python train.py --num_attention_heads=3 --head_dim=64 --intermediate_size=512 --tie_word_embeddings=false --init="trunc" --init_std_down=0.00526 --lr_mult_o=4.0 --lr_head=0.00329 --warmup_steps=200 --decay_shape="linear" --batch_tokens=[16384, 32768] --train_tokens=536900000
MLP neurons of a small language model. Each row is named by its layer, matrix (gate and up: input weights) and neuron, and shows model dimensions 32-159. Each number is 128 + 32 x the weight over its row's rms, rounded and kept within 0 to 255. Numbers have three digits each. A neuron's up and down rows have the sign that makes its largest values positive.
After each neuron's rows, "fires on" lists the tokens most often at its 100 highest values on Wikipedia text that the model never trained on. A number after a token or word is its count.

L14.gate501:089186090077154146126171127092179177104150183162137114201083096127093194142160120133128156074108168134063070137189163073154108116104116129094113172131117100075113121177109149161125115119103103140179130116116061113110138128073145140115171129072110122153143089161166080140109175111146136124149154137097185056147153086068157047167071139081087150115180092140085105155130148060130111127179
L14.up501:159124156112163175115107097114106082134130117195119141091156122137180160146154102132134129129141099133165089080121138110099104105107122088112129114103117150136108131228147143115150096093104090106129073080210127082176144108079140142082121156138105161131155117092102138093102114129147133179140112172149153172200129220136083152106071155132125033097107105151140011145117120146133157077091
fires on: "k" 17, "n" 16, "is" 14, "ic" 12, "s" 8

L11.gate457:162157098120091144147150155147137125164152088068079099091101086129160145111144083143181074133136131089105165138119093124137160132131168117107179162058122124161154098079101063104078182120207212114018126107092123104099130151139137054112154144151085099137148143138083089110106055197168121129095151099094116182095104074147089165121117153142071117104110109076115120155070126176108092141078
L11.up457:159189154169086164093083212168100171158176148085101102139191118111161157139172089116120116130086115117180106167148144120143167092128177121133146173120114094117145139114100062136123136107123150159142150126153055153099100081141139127147108162162092123080096126103113125094154130199124160160052185152147142155157145105139120193110143134080087185182150135084161102162113096140111118085094
fires on: "and" 35, "k" 21, "i" 20, "it" 7, "t" 4

L6.gate496:118119131126102096117176064075146051094135156121121098163128168088160130105051113132057119054143101113148061094102125125107084126193114176151085092121114161132138157109132160098113137175114117130126101160168183108085185130146165198128103112172143091110137171128070156149093087160145130172164184142142100121090103115144180111095088111200091123091110128109093109130157155140042152125091
L6.up496:148118105180121089132163082106149081104135147136112106147092142071158130154104169145061112064135094136184061078116150115091128118187119187156076102099107144124130151125091129100138169198101124127100143179129167128068199143171164148132101113136160113099127151136111153155114115147199200165166176158141115149062103097132179119103111093199103097095116121102112089083117143111070139167129
fires on: "at" 20, "art" 17, "al" 11, " n" 8, "h" 8, "og" 6

L19.gate93:146142098184145154116086030082109168085111178103102142113147065198189159082115096134125121090160150143153116159073181098075133160127118086099133110132123086145124068151138128135145150181182144102144074055133109075123136151118109143112118112152124098151198156078127116098147134128180152087126123169215122097073117138186112143141125144146132097118156141107166132116102107114091118152153
L19.up93:104141116126083135079136103132176181135078116156126117091084090120144140068104156088069123122140159104156144112093117133058143097123115129104122185105087124150115126080129064078165098155098125109042094113133193176180119117133117125070184139090204134116128138102053175133141112073119101080201159123149141158122091095134171154174115145075123104054177162155172109103119135156121166119150
fires on: "e" 20, "le" 20, "y" 13, "s" 11, "es" 7, "ub" 6

L18.gate500:170102126172137140171131100034104075141088083118075091131160110166141076094125117082153188163086135102047173113127097130134123215130038137151147193122140115104105090114142112114080108141081122108131072095123101117115175098081128164136029125179139139104124107078167106171057143071127097092132133091168169185167146116108129107162108131083104147058133149172149116128102117083146141130132
L18.up500:151117132159119142151116142079125136143094089088137078123115149134134122165093123137137136128137065095113216141104084143132135165178067148190107132096154135112073106115140092128138196131072073134056154146125123086092116141186096155184124147182168109136106146070150132171208086155095131115225104160150151149134108094132172140147119085170123132142126167124089155126108165117114105135069
fires on: " T" 25, "a" 13, "im" 7, " V" 6, "," 5

L18.gate191:149091094115108136167078128122076190094154092122111118114174067142087196131154183159155116165075142104063112131103078108110131156131135102085160090142142168134165153125149131132125108131078066121088149111107120130155182129172120127092133178175102142068187109134108156128119013171138116114128077126145134098105102130143124176163065149102092104160137100106131110146114143157134141130139
L18.up191:063106116099127089142061143138096159153135135155122175111127129175106117118119169155101136112145196148101151139091166088144166083149129119110115160154080105163158078154119080218133140109161082124112139129105143086119173134104143128167180080092142192114128143148152118100095127097097115092113105132123078140117126083131123131103097122113196129083110148077067161174099128088087149163137
fires on: "b" 31, "es" 23, "ic" 10, "n" 9, "ag" 7, "k" 4

L4.gate229:144143145103123098141176142108095085136162176142151124129121090146144103125070109184142177147163117167117052091120063159163133098113168104095150121088133112104090162127063146104138137165155104116089126127119103119125160147161151136111130180094142097106119106115157145173105073154166073131144118167101169115179169141171107206151072106162069112105087102144132131113117093152082129179139
L4.up229:159110146103159142090162109097113104093154155113172130139151079160170165126102071109153149153215081174135072174167083149188062116157168098108164111091131120092104122066109157125081119166132118147102121154110137131103131164157164104157157152089119097117121125119133145123120130138225119131141104099111147111140111117137113152163085130136077123125133120151123084155110127124100145155177
fires on: "W" 33, " W" 26, "w" 22, "iv" 8, "k" 6

L4.gate243:100163152112106100134134095104101102151066154208153074145102098130131048159153145141086108098126136143129067108111179087164113125143139125130114102091150165113119204148130176080117137118134196116161149153179126071071170135128105149146141152166132083116150164176133166123096139135169178173123156170109112087169126112132110093089099099091152064143112087139052083130089098148119133150166
L4.up243:113149132110099103122143084098123117149075126222153086173103106101150078171157126145076112144140113127131089108131194062106104145153124163128163121123193152112124151163177182052111156143129175139150153125148148111091166137108098165139078115139147102136171139173157168097116119126155172173124171119156108091161140097086141147084079119100126057171122074149080113128078120109099127140186
fires on: "ell" 37, "oc" 25, "al" 11, "at" 10, "ot" 4

L6.gate373:099138144178155184122159107145148123110147127198117108113161114193093135105107149156147133085170126121099086096111087132172123128063165117167102101158079111109059090087114106143143142073162166134085129069081173095103097161184145143065190097099148115102159140184160137122124085093163139104103110112073145113166132141190147132112068135194099094143064144148160106113162078126157099141132
L6.up373:133125127138145160101115115127124132053161116181139087145186121178119143130114195139169120052135146172095149118170117199151087119086132119171100182104066108179100128115129130113105112062126151095081195103073118084113191145134111148101171137160107097110146144177149161164144125132095116178110133067107135097139121137198122135125132138153139100128081129103099091168142121148101111148143
fires on: "c" 54, "at" 16, "w" 8, "iv" 6, "g" 5, "se" 5

L4.gate129:155089135127156080105099139094112111119114132189130128089146082082097156097140186140146119134117091058137189113123118116121042111116152148139085138076141091128137111107119159131140131150144144136095136137194131102145095136158154093105163136097100070101152167132134158218100136157098121061129111144112175109122121154060128061122170149115116107037144091103113136106158109150128120154149
L4.up129:110138132092153115129079171103102183089127127165096139101140110048066163112134160124144092140106087090124169125101112119123079101108182120186149167097148087120112121109157193133145145160129092137094117148170087112141055096134180123102104145068135087149168115128128177199117187125168140099097144141095164119079123143090131055138155121101122072068141139118105121137186090142129129152172
fires on: "el" 30, "ith" 20, "e" 18, "ell" 14, "at" 9, "k" 5

L11.gate326:146083133108126118106083193124078123136135123087087109114113103204136186166100095106053147120112130026134124126157112112125109150132138093169116088126083125065137135092156118087137108157131117103153141096134121146104116170116123158097115154168068089072171110161155169148102187203112054109075151165101092085104163116118120189163114118136073130116097117060153111119118133146194198124107
L11.up326:093094103131154126115108162181148137169164170123164074101121144141181177117077168151110153226129224087140152157118191093076138106148074131146094101101091194092107114155114091218122121117112180098091138090155081111123108174083132122150123165180174141114145160142167119175125097140164098199120136096115102122136123138147103144146180133157141117052095074124143106217123138098116121142091
fires on: "i" 21, "es" 19, "ear" 18, "th" 6, "n" 6, "e" 5

L9.gate6:117154159122170130119105134162142143128116092103110136109110190116083092105125107114201154126123089193128087114205171090129086175113126072142175079142118141144073102133148090122163113141128132164184125106131120140081138085001113151161118139098146100113156130144112175142139098114138139133101183142120101143155179138142155145233168125107084131171126135105141129141104094135125159141114
L9.up6:133175142170127113126159146077096138132126099101122134116143067133110146118119126134147102129083143114148144168152091151096147137145107080172143107157083162142130118220187078116088147090120054188128180057090119166191163145083117173141120121159179156147196162162119052134127127123145112169127205147091133139172155120134124114086112178139102184178155168147126079074160135129150163149122
fires on: "," 88, "s," 8, "e," 4

L14.gate185:143145066122116114131123171097180090098153147135129146085149127103109134181149088092162071145130061109162125110154127095154099145132059109111147141122119172118101117117132100091127147138149133078157132143153131137146170107109149168130113101086134110180157180169073153188136111044089144162054113103116115081154129138100148165142137062094162105080130117103047150101158172205097142110155
L14.up185:111181108086116118143179170087193133181127154204142148131080119148147151137156160142106109155151135120162089117117158191062090113121157120139137103143177133095152163148115120139177162117109183125133089178162174149152101145150134134143122144070097142154103141050131072167142115078165145123112099144147156168139158151094082099097131127118138131112078138121124148110137141096141184172097
fires on: "y" 85

L19.gate134:075139112129110109104140133110133093117094154093109078105113065128113106136131083081113122122071085148101124094179113124106154133120144187120141082076174102115175191142122087058102130228092170131111069093139094136091155091100115077093135116152136179133146135138172130111162126182110083102112123146148121044111086145096134142071142125094135148118140115148138104084121143176078151106130
L19.up134:075144149174084086101130097175147157134056110133138132111118132088166130144128149183029137148118130175149069095145156126102103121126150111166152123139140078136123138104076086152150185069133144130127077154110111161151084145103085153117149159068099124149072150153157078094171120112152113165141099113104189145112168111098070120122091077087073138141117122128183121096157076133117184096094
fires on: "y" 23, "s" 16, "t" 9, "in" 8, "ay" 5

L19.gate348:146156093111105037138185126106112130164057154160133114099058145113095079101107068203155138079132121126105116179153123144141125141107110141167092121124112133075065121102074155153156131098116187103113052084125106137085190173108109125117175118111106070149105139140166120114143118156161078124108179154136102132163168160140117150150143141144166138118162041128133135153100169088125193174126
L19.up348:108151119147143108163148095142165191150148147128092131149151115078126145080135227199100114024173097122111136111157180117163114132068045115154176171123094115131137173133106106123176120084167155174172184133125172117159116167102080174108124143103135111143119097108122122116146144146120119116153118161156137121135188105134144131133137146138153143128087093134078142098127174127151110091111
fires on: "ar" 20, "qu" 15, "u" 13, "ic" 10, "p" 7, "ion" 6

L9.gate422:112136107150136106143103113095144146134101110149175150167103088182132214118143143165141156176159169104140073111075091125103112099117116123145140103056141147142124155173071152127128134140089097160138117160136163173157210099069167133117157056125146121137126085119170114091150103082111115123129129093143184114145115148108123140151156138153104145120145121093206185137115038113139102107172
L9.up422:124135160165124126096097134199144154116114123123145152071093114175142150129139136119149147130189140116145111079145105148145106128092126130134160121081106128128145098152111156150123102134077125162101153118126149113158156094081124147113125133117180086177143124084184082098176135117124084159075109089155162075115122156120124085132165156135083122107123068064171145147072040087128090056141
fires on: " pl" 76, "l" 24

L14.gate27:150140109137098150209089147153110026064125132080170146095162125091162126147130125060113114084147103111113099127110083114120128168096168129134146175179138138179149134129136148159136158114140132109114154132160093125126176142084079168105115075070130119079128130132158069151141126142081125066151127078167125065108143165166169183133215115104155113072135104106173136173105176112193136175117
L14.up27:091090165091168094177154111124135125122100136126120062107094153116097133172152169046151095109140144105189105107158154117155117107123115125105133127135192151135152102093164148140134130130115158137118138133129094117064120103069137115130133143148164129157096188102072097100137133150137142096124133121151102086062126147079061163155210097113175097145154121105108087090112140090136114077150
fires on: "us" 57, "ub" 23, "os" 6, "ro" 5, "t" 4

L8.gate474:160098110117202155185092156111122088151139134175128059074174191101097178074142046125155108131143119161134162094133107138066128106179106056187095117116227130154112150145132139143196137095171061115124125110169168119117078112113178183144118129136103081113162124125092153103112126102131084146066139129140124172150128174109120107161134122165096104124140119075151155122131085132107153145115
L8.up474:157122094157146110168072157074164157142105144116170164117140138086120134131141073085112149134141101170155138075142127064092167137160135147142132143136123104153104138161188138130088145123076092147149126079215129088110037116119170120157098148128093171092159075139139099148126102131051142160120144129136111115152112149090182103151165182166118133179114127149123168168155085080161125162235
fires on: "end" 26, "ing" 19, "p" 18, "b" 11, "n" 11, "ig" 7

L2.gate494:168123111095113089136185103100049102161130112186092129130119102121112125121146147161162130134108112134115120106147084120126133108174144143135104092158189156083108126119138124164095079052104125167131104110120120039106084115057158111065122156096136164134192150134118111110082221148111109124101117158154156136158083130140117124091064101098123134167047082123134064126132127109067104100076
L2.up494:127093136104083087176149107070098151144141098180102103132118088119107119157130161164169119139102121157113128145141081143145160148157129139125096086143207160066128150128164148155070107078118139128137109082124106058079085072129182164075110101114115122129186126122119137139072225126079168143132119111154146111181111153130120166115065119067115109146054122124095113124120124119100166107072
fires on: "B" 31, " B" 28, " k" 16, "K" 12, " K" 7, " b" 5

L10.gate231:062149160076155119123090115099135129187153129162161105143073130136109106137170119177103149120157144157128088141114142121116077158153142137117112121128058076090171061070127141120142171123137127129093136104116124163114117138097113092152153106162094135157122123111147169134102069087087136102099115156161122179180130169128066101068177196186118071091131129132138064196131172093120139153130
L10.up231:145138091184145182123178110174113117127133133140104124090084106144100149104077145176122153158154186141128101115119156087091118164109069139123086111100143175178146099107132060102150138136126146154135061161116117164106098170128165158113109118071099158175141149124169139128118153173097075121165152163131200165118151085103128169106112135125135065100095109133137094171158119131168157149133
fires on: "u" 55, "ou" 13, "g" 8, "od" 7, "ra" 5, "at" 5

L8.gate6:143150095107102121131178075160154195140127114144171110142166138054140154177085128069143175149065128135128119123121146118110138161134138113164159173179132138114188130149097178129164148126069136096103079110153125109140126158138102166131135121084190118105129149108168095143117107066132086150110103163121132192144161137070094088161116089090137159128150138057154092168086177126130128088052
L8.up6:070126132113090129156152138104123183134047127085095135186099092159149135078159118170123073129095078156080072172127167114144091165163124123192133092170100119166111148133155181105127140087174150182098160160161088155105120131139150150145146120112121088113109093112132154112115209075150079113097116124114165138096170064141146140111124123172097101113152146140079195120092157118169061097138
fires on: "it" 38, "iv" 18, "em" 8, "el" 7, "j" 6

L4.gate312:093156090158115108096114083132095124230128120141144085121176132121144168108175106163109151119130198125103156066141124125081140109137155127124067073158108126174121114096106193151132161167094110114158171100132129137139189134102113153155133113110095097143096121152115147143123050125125187117148076116109139164160131111140119066152185190102139063170170167053081136181094172132151110110124
L4.up312:080154123158138110061116086133115157181076128111120075111150130095111163090122080174105169125106171161134120103098129150101154114097164164060104085163163177162138100084127174158147144160138151102133215107089136167110160160069163139147140118082104066134106120160100133107127071157193202101117082110140172141152136096146152092121147152113101081179166152053088134159108194100115152113106
fires on: "er" 43, "l" 15, "ell" 9, "ur" 8, "r" 8

L5.gate485:187128170116166120153128110202131111121137123133167140130142140126145061135154140121136139122174129149156113100098160114053102154194095074076097132128182110170095162158097085108098101101152123123183113133134181122117080106179133160238145144147115107113156103129137127103167131143107089131093178129123140181077140163130129175182165136096123131176102077165110089161109141089122110139166
L5.up485:150137148103145182173120128164096141142159140153152132139119151106155057123154120101110175103179121124133135133125124075070101183179121084135105180132196091160127161136077100110131107113127130120137116162135191162137057085165117142226131104150106156100165103134174113091146116145098077144082171146135149158098119167114130169196176145072131138146106076159132041156123127074114129129193
fires on: "am" 69, "end" 5, "im" 5

L19.gate178:132078088161179087110162125158099131079136170134152115175118145181129146092112163137207135094197190160185090085124100133144112129123080124125188180110109193130133123174144226171150126131161152200104114090150219162128100125095139106022075147129139156100151152116179141166135110137136088163129137159199183161173139137105172128121138162073119169135104131138143136133133116121144106079124
L19.up178:135140173113158126155088118056156145141121128136145153147118119145122089169180145093140119081107110139184105095154105127163132130084086073156095136150150145081124124140144157083132124167141137153158152154126066121107162106107148116087117135066115170104084158111169127123125181062129198167137123150216154091116097133087179109098139159154116177102124110123156096105076083109042068156088
fires on: " pl" 82, "l" 17

L7.gate483:090110115075150041155130151131159162064103113154114114096120149120086127180146142061090084160088092092157099136196130141119087171110094158091126105086132098209128120134127199117141190095141062116140114117121128139130106098129162159159093119143128166153191174079058136123144126073111110122169117130079076094135212120142131119069135150138098117137121105103073131086114168185108090140145
L7.up483:129148163103036134138153102152195124097120105133138163101137159087177144129093159060114093110147151134091147154127129096136119181163097159125110125089097134099164151113099145150132110165076152155085078126179073192156074193115128147128122187096097155073124152170121103162146086059086048163144169164119169141089131124161106132090119174080098108118141157155089113072098145134078138147150
fires on: "y" 83, "el" 9, "et" 8

L11.gate410:052136182172095108159165137054127119122140097160123163144116132078158137176159125055072161156120111087093140133102173165096144137131164051140127122085170161134149098168098177133136130144094120120149148165162125113101116159120171103122158151106150101102159110164069125144101111131164126118181178155137152191192091183157105119152093120165121134074083054157085115105143145066172113152149
L11.up410:129134153152156160093116161139102093106144149151119132166114134160152064122086165136181176126141050066041126138129135133118101116126152133169120144149124101133126179084155127175189131134095053077209086113141122101134111102112147163017150085170137090134158161135137162099129193168164108155108100124129116136197124166183144083122085206118077112143156096103156113101084140146139083090104
fires on: "on" 21, "y" 14, "ter" 13, "and" 9, "ur" 8, "th" 6

L2.gate265:204117141144122077147152119101132108155127088161136123113055171159099119125118108121133133102103098155101107127152092158126133145183140162165105082150179146071094126136138157140063140069118114138130115083114080085110071105135121129122094124098103088122155138187104067149047182167048109131072148121165154096178177102141149121089066113084129101131056111114150088103127134084087144143098
L2.up265:157093141142096065155183110085142126160138098165128118129062145156118114098144108119138122096105125162110111125135060164114155146181144131196134075167194143064100116152135171107045127055128100134123112108120106106104104075127157148110087111112073085128148123193089045126077209115070129107124096106155132130175139109116151122083084088085146106118103076128110071106109122073079126137091
fires on: "B" 35, " B" 32, "H" 17, "T" 9, "K" 6

L9.gate300:088147156093104074135089155115147121097142139090181107163214126150115120087167097158092132121118073120121155099076109114149126176065144142148118164126120178115133103087138151079115124069110162114074158121165106124129041198140091104212094071095084100083124144177121123072111118172100059127068151150163163160140182085138113104199120119119122179103151118117157162121129124125088104140123
L9.up300:116178145185133110107093141098226144118109153140189151170128071131171123116200133108117108072103149127111182167109172122149127114141146098099143154113152082136139133187057090070141110091135111119140150142133062156122100118158113127146131146093143135057105133109182145143154141114127114169129118135132098140133133158146104157114187133142106104204155147116094132116184161166154107089114
fires on: "ort" 27, "it" 27, "ub" 22, "t" 10, "ut" 9

L8.gate445:105104185135129116151104094159116122097145066089082100090151170155145084125179124144098083094176119100118133065118059135105149198097080112131216113104164070137107137121112132153156140096108113143098121124160140066134116129151126132154083135112090134109153101124095146126089078135078117220119149158147119098121095156100096075171143094169122126101124153130145054158159080118156212131134
L8.up445:107151145085103150234074116148147160100103088101106147135193138119095103115152124143112086076100167085144111096080121165181156152122109136142120156169118037091143129104161167080128086103120126138162140124099054103133108111166149102144115112093096198134143089117128103151123088147106186154135070213153072073095110125095109081117198101129088159111134161138131098168108068105123215143130
fires on: "e" 75, "-" 14

L14.gate295:135150107134098099139091120074126114165099052124171093152113117153169158178111081122096141155095142150104105083123106100118147178127118124163094130103043112134151089178176129119124103149110112128115125063153161129130106125111177162175163105055134025131106147087141155180164062111129126169095082106148141205142146088042147118174122158156151112163122140133084150162170121176127117092085
L14.up295:133141171137081069138122103130128211169091110168141124121073140179104156156125072106109095122136123215138116171133115155127154112178113152162134131115117124148136133163114138078148146166111148092121152138126156149132130089121166128147093140106115145100121160168139136171146114113114192088098069137089152099177157083109092124123195122167193067133146129120115122140109111105121084135143
fires on: " of" 41, "le" 17, ":" 14, " the" 6, " The" 5

L8.gate14:158173149077133114153147122089100152158088100116158120141165156100090078116179136159136118096136095090193123097152108167129127065116147155176112122096128097112180161172139160156142102097105100173097132088121080114153076125176057121158122133172069158113177088104100160178110062121122114137095180132142108088114089131117107125104172100211090057105147173176156122183151074115180174091123
L8.up14:175157131131111141170114111080157113127077074089132180091156120094140097115076181143166137113130173129085140116102102173163123193116075130133174138145098124191163093102076098119108138108130123100107173130142138148129123196137156095153049147112128131141152143143135142100117122122118189122122057157125110065111068182092078104141154144138159111134154172093184046149111121132183110178123
fires on: "-" 95

L3.gate196:089193136145100110087133132145142151146108098081159098126066160149153172141153141110135142148116164114100130097105152102147186130121124115158019093157128155131124090097112164171112151141080117121147166125123098106191150113113094080164152098109125088130116137144149121133076040122099193135143062107098145142138189153187170074138174139127116101121178156102115135160081177149212154131128
L3.up196:107162126135106129063135110123103150147067116087130104177084182146145178132161137117118152139131173069120130097111151106135188147109123113143043097157149168148142083088114173151114124120110134093172168123136126135188183117126093054139135110081124096137110159130119137149067064100139187126143054116111155181094194132181191109102150144089136105152149174081125153177106171135200153126129
fires on: "o" 39, "d" 21, "l" 12, "ur" 8, "h" 8, "g" 5

L8.gate5:184136178078137132173170115165114145211078190127025132143086121113130111101160173142109126120056162143150119141133184089187156083156167116169107203139105134154145141081102118120102097107221138099128122098117092143144132107106113116151116083154163096136154116147068170140148061195126157160071172142103157130171111097169095143126135109097108131148143146167114088114147095128136154125136
L8.up5:096168133154140179133095124164094186143128089138108178077112106088088129108158120148157084146093144112092138190129143137105145132156107137120125183125113132128135116120053151149121088112132152169092125133134086145118140086141169104147175165156139164141129119109073136149194055162120165121096164147085172143149106174088116095119196138091135112123120164150145090134113152168162140188174
fires on: "and" 19, "k" 16, "m" 14, "ort" 13, "od" 8

L13.gate309:143156126137169103175117117104137122184128109092129120132085133073125102103127097116127122103120149134104135090095115150155144175077142151146118168110109081111188105190129077136120126111118172104125117131139146120166113140085135196149138207146117134183166167170101163117128137131144091148049133152140105172152186092090148137161170119144107179126131110108106189159194124091127123120063
L13.up309:154120149141131030164166088139191138153128147104124141069096052104081174104140154159119088087183146108152188205100146086124172184128123126158114079152078101114176117169157130102100124089150105088104154100097095165183123127097092137148094130090144152119150139182101139163119170113146088173089142153096144166156137170112111130116122180104155159062134123149106105117155133092142133184092
fires on: "," 74, "s," 14, "e," 10

L4.gate428:099132105103155098190155148146094143067142118128093139084126064128124132165092156065137092152123123124113141098153131054151086125096174121190157114074116090090108141160145108159170108084129119165128121164182134092081119092158142123124124192099166098129152155119093140162187134120136172078131087146052081069077169144102140134153119146089100101126123128108072080151120078157146098107110
L4.up428:104178078104125112146095158142109167127159094145106161120142051070156131129103145101190129150193119116130158069184118103198114087080185120159160127108144084068116146127168118147135090122132092161119095105197104105125130109164123077053133102080165103131112153082113161131112115156098109101132086161080100113140115129092166146143120204135116126097114120039081078102161068155154106108141
fires on: "ew" 27, "on" 26, "om" 17, "ith" 10, "el" 6

L5.gate148:129036179154100124099111073074145117137189114127140122102095106086056171135106101119166094074148156121092064104099138150129094104148123164119060133141131160176111130184140128076077093147111052089134143176083107171072134137108147122143148176155173144129159140133149121155122137094142166117101189118112134131151146077167158119136155149147109107115143137096156094131096168132147132114112
L5.up148:113034149190128153109120055106138147132174147128105107107086143092112146137068052144137087089177152132104079096118133131098110123162096162115072110144142142202133121163102150115086082185114077132152136183118108152062169122107097145123162164146149171105172123121141173131115128102158186107071190093101124123107125066132186142076143130165083149145126116082126107107077128116150137116115
fires on: "al" 69, "at" 10, "v" 8, "or" 5, "g" 4

L14.gate121:127122109125144109147114115086121118057098129097185185151081063126147142157128124112152117081108145159151107060169075078144118162139067116113133096148124101108157117139078154158114081139106063168166151128086115111127155111162152189167132106106156114187108191102052176148133153090124094120156085141137181107159099086115062148117123107153175138135085067080160167081127165155141162171143
L14.up121:065098144071097086162115149185112083111116118116164111156111106093166182095101191059116178114083150112150182144106105142101083036117125127141152129086119124125154126116137139181115110138137101154111140065080100089133148112137079106106087131108112137176121198109139165129112150088097150123071062123134076130088126110115181155126095162154151148090123086118140134090096162127113242094109
fires on: "a" 32, " and" 26, "e" 21, "," 7, "et" 5

L13.gate379:165100174104125142114103113071127147102125181137120077122126112100115156095132142166110159176152140094133070127117142176109181161056132123175136160159135159096198098133061144174101165140144123152153134122177123129139126169082180168157138097135097101171127108159146085065135137116073124165119088096099104102062097099086134174125093149173140056073128167119120159178095119102113156084102
L13.up379:177100195146160068116122099083092122101107144154087117106155076096134130125106188142079120132119134096069161172104162177096189188136130135169157163134148126144157076122126167179102152132129115109154140126194148108175161168066165128122158141161095137174102180130132121128146121108128195189126075094124118119075103058113175144122098144133133116071182187140190149159074138114136086115117
fires on: "g" 20, "im" 16, "e" 15, "m" 8, "z" 7

L13.gate122:127142138080149132105117048104113134079096129156170127210160141120163068137117214152112128116086068110158100084101181081143099152104145124131171136146103106071141126114129096146151129156124126154146117120107159157081128123100055145150117140154097123134137117120133142130150077121102145198202125114108057151148138112117078134089149147220134147138102117063138071182150108167155136158089
L13.up122:144122105091143142144099151147098149092118130104093105102136084085111130135128195164103194135139111158142116079131027106105132185151099136206130137126115161159156103068083176133107141112109148135158159138165112097134122119097129055088112113120135138149167104086114099117140069155104097125154115121089085173130127100079150123119169138169172174142170095051122045193079108171121167155094
fires on: "u" 47, "os" 26, "ou" 6, "ab" 5, "un" 4

L9.gate303:171074108148134119187084059164086120114074114154137121205141024136175118142111108113132108128114142106120090142109089087096147115113131143130137132136081149121159075131102120153133089145105152108180144125144155146173094119086192112132095130130169103122131046134130038129181123128123107115104091105110114133112138053092193151093196132162125124078140068103099157146146102049147129117074
L9.up303:154067164147102103092087144107127195113085071162152107163169151109130181118159111137111124076153144095128187142103106093143125106068119183096131106109081113157104119183092141189110101167114145160150102134139143094158145112151183165112125108136130156137105102124170122124139101135066180115125103168109190144106083097082121106164154063102095096117112145091148127169106133138084112109127
fires on: "le" 14, "b" 11, "z" 8, "7" 8, "m" 6, " are" 6

L18.gate218:157146121129149194156096095066128104118099158101176149113121086229130177125130083180083170154179100086113151132085116089089091162152122095168068101147056138123133154172098163163137119147137175155141126122087127093113119123134180096150148109122156127150196112078093127154156064130155171133121160134093206126114158097088071121163144148145144128147099142118094109101140044121148189153090
L18.up218:118096138132152109149100138135162165219123185127101163130113105106162110129077103113065113107100110136108149168139098127131068106098144172129169102175104129108161101171112100145140084106058136089136112104098114159122138107121071056126132109099109171094174137147162131164084100026151137113108129143143138179100079163090075109116096165078131078109136152121172126089141112140112143119107
fires on: "le" 27, "e" 12, " are" 11, ":" 9, " as" 7, " were" 7

L9.gate477:126113097086080161161123171075107175148135118115131135096151143077094126095101093157146145083163097129113141124151153190119129137113140117199164187120137115172152077085110165201084073113156119087128153115118135135120160140147104098114120169159119118132166187117081092155108088179153185141108150166085075116110172153100139087067130157164144136148081113117215136152091102125143117146117
L9.up477:166174123146117099084104150113181086135123199069094101123227193156115134070152123137112096151089140102106159158079097171134223094170136099076089132113117085156143135141121138127155109132124084099140165097149104115081073095117133121100082059133115137110106130111107159169078115120158144171134136178168149082147156073125121135136144146082061132114110166157168085121115139124126131141112
fires on: "st" 66, "k" 9, "ast" 6, "it" 5, "ort" 4

L3.gate359:092110069127098134192111113149091121092143145144111086114169126146179083137112160096122115146108122091118114121106126144101074070177140089213124127155195172073109155102124066085130118103187137201170148149138147106101170104156154165175138114212082054109161126140115078095148072108111081149183113133176156189118161154153162151104119118086155107142064119172085127096118111120086170151079
L3.up359:121119107107103141186105119146115122094151146147118136140177134136156065128129170092129148167145102111096103150085136128109086090177147125161137150164147146074118143108118091072115125109134141202179142171143122131113215127148148173182156135201117075132127129153141045099160068101157092159154142131179142193141155136127176129094148128120137117141075122161030144123103088104063148161100
fires on: "l" 38, "i" 27, "n" 7, "st" 7, "am" 5, "r" 5

L6.gate40:146140164138137133139151082148114179145150114087110101098068110167126182203144108082114174075112119125095135128129157144146114107161185124116111063126093114120067150129122102140105190043108133176163054134119183093100154129088169138113139140122115139077186121125153140178128102128123183121125158195120127074115126187164167023148087110159098150121128107175101171138124149135131088120163
L6.up40:089104065122157132133152083161152093096132152160138141025086054164115115128118135113095145149100136091153143154092146115100104078161131161075120102109106112144114123153164117146110106089078139155121077129094136116105087159095188093122159089130089128152181113096100161089144135104107125160146125155129078158163087148124165092173094132133165123084067127184138109137176122108175131224206
fires on: "n" 40, "ch" 22, "." 8, "ich" 8, "ot" 5, "s" 5

L2.gate236:170134138121147085160153096094147092131099128159176094109080138192198105116138095109148154110104151142122106104144136128115168180142177128157129149113132127113095132142122074089103146093099118125095157079184151125097153082127152174118108119133072098107149168184148158114055175141101155150110170138136088151128114117126157137051091129168124103137125116144111118068088182084125125120075
L2.up236:151132141119124093162120085074128099132126124187162072125078134184186101115155112104154160131121162142115120107128152141115177158144177140164111140109142164123119130142143093076083153082082143132110149072186151142098154088153165175114098121140068103121127174165122115142069172133103136151119152153136131139133142122126173165069080137170117113129094115161085126060064185081109151098085
fires on: " B" 52, "ers" 30, "B" 7, "s" 6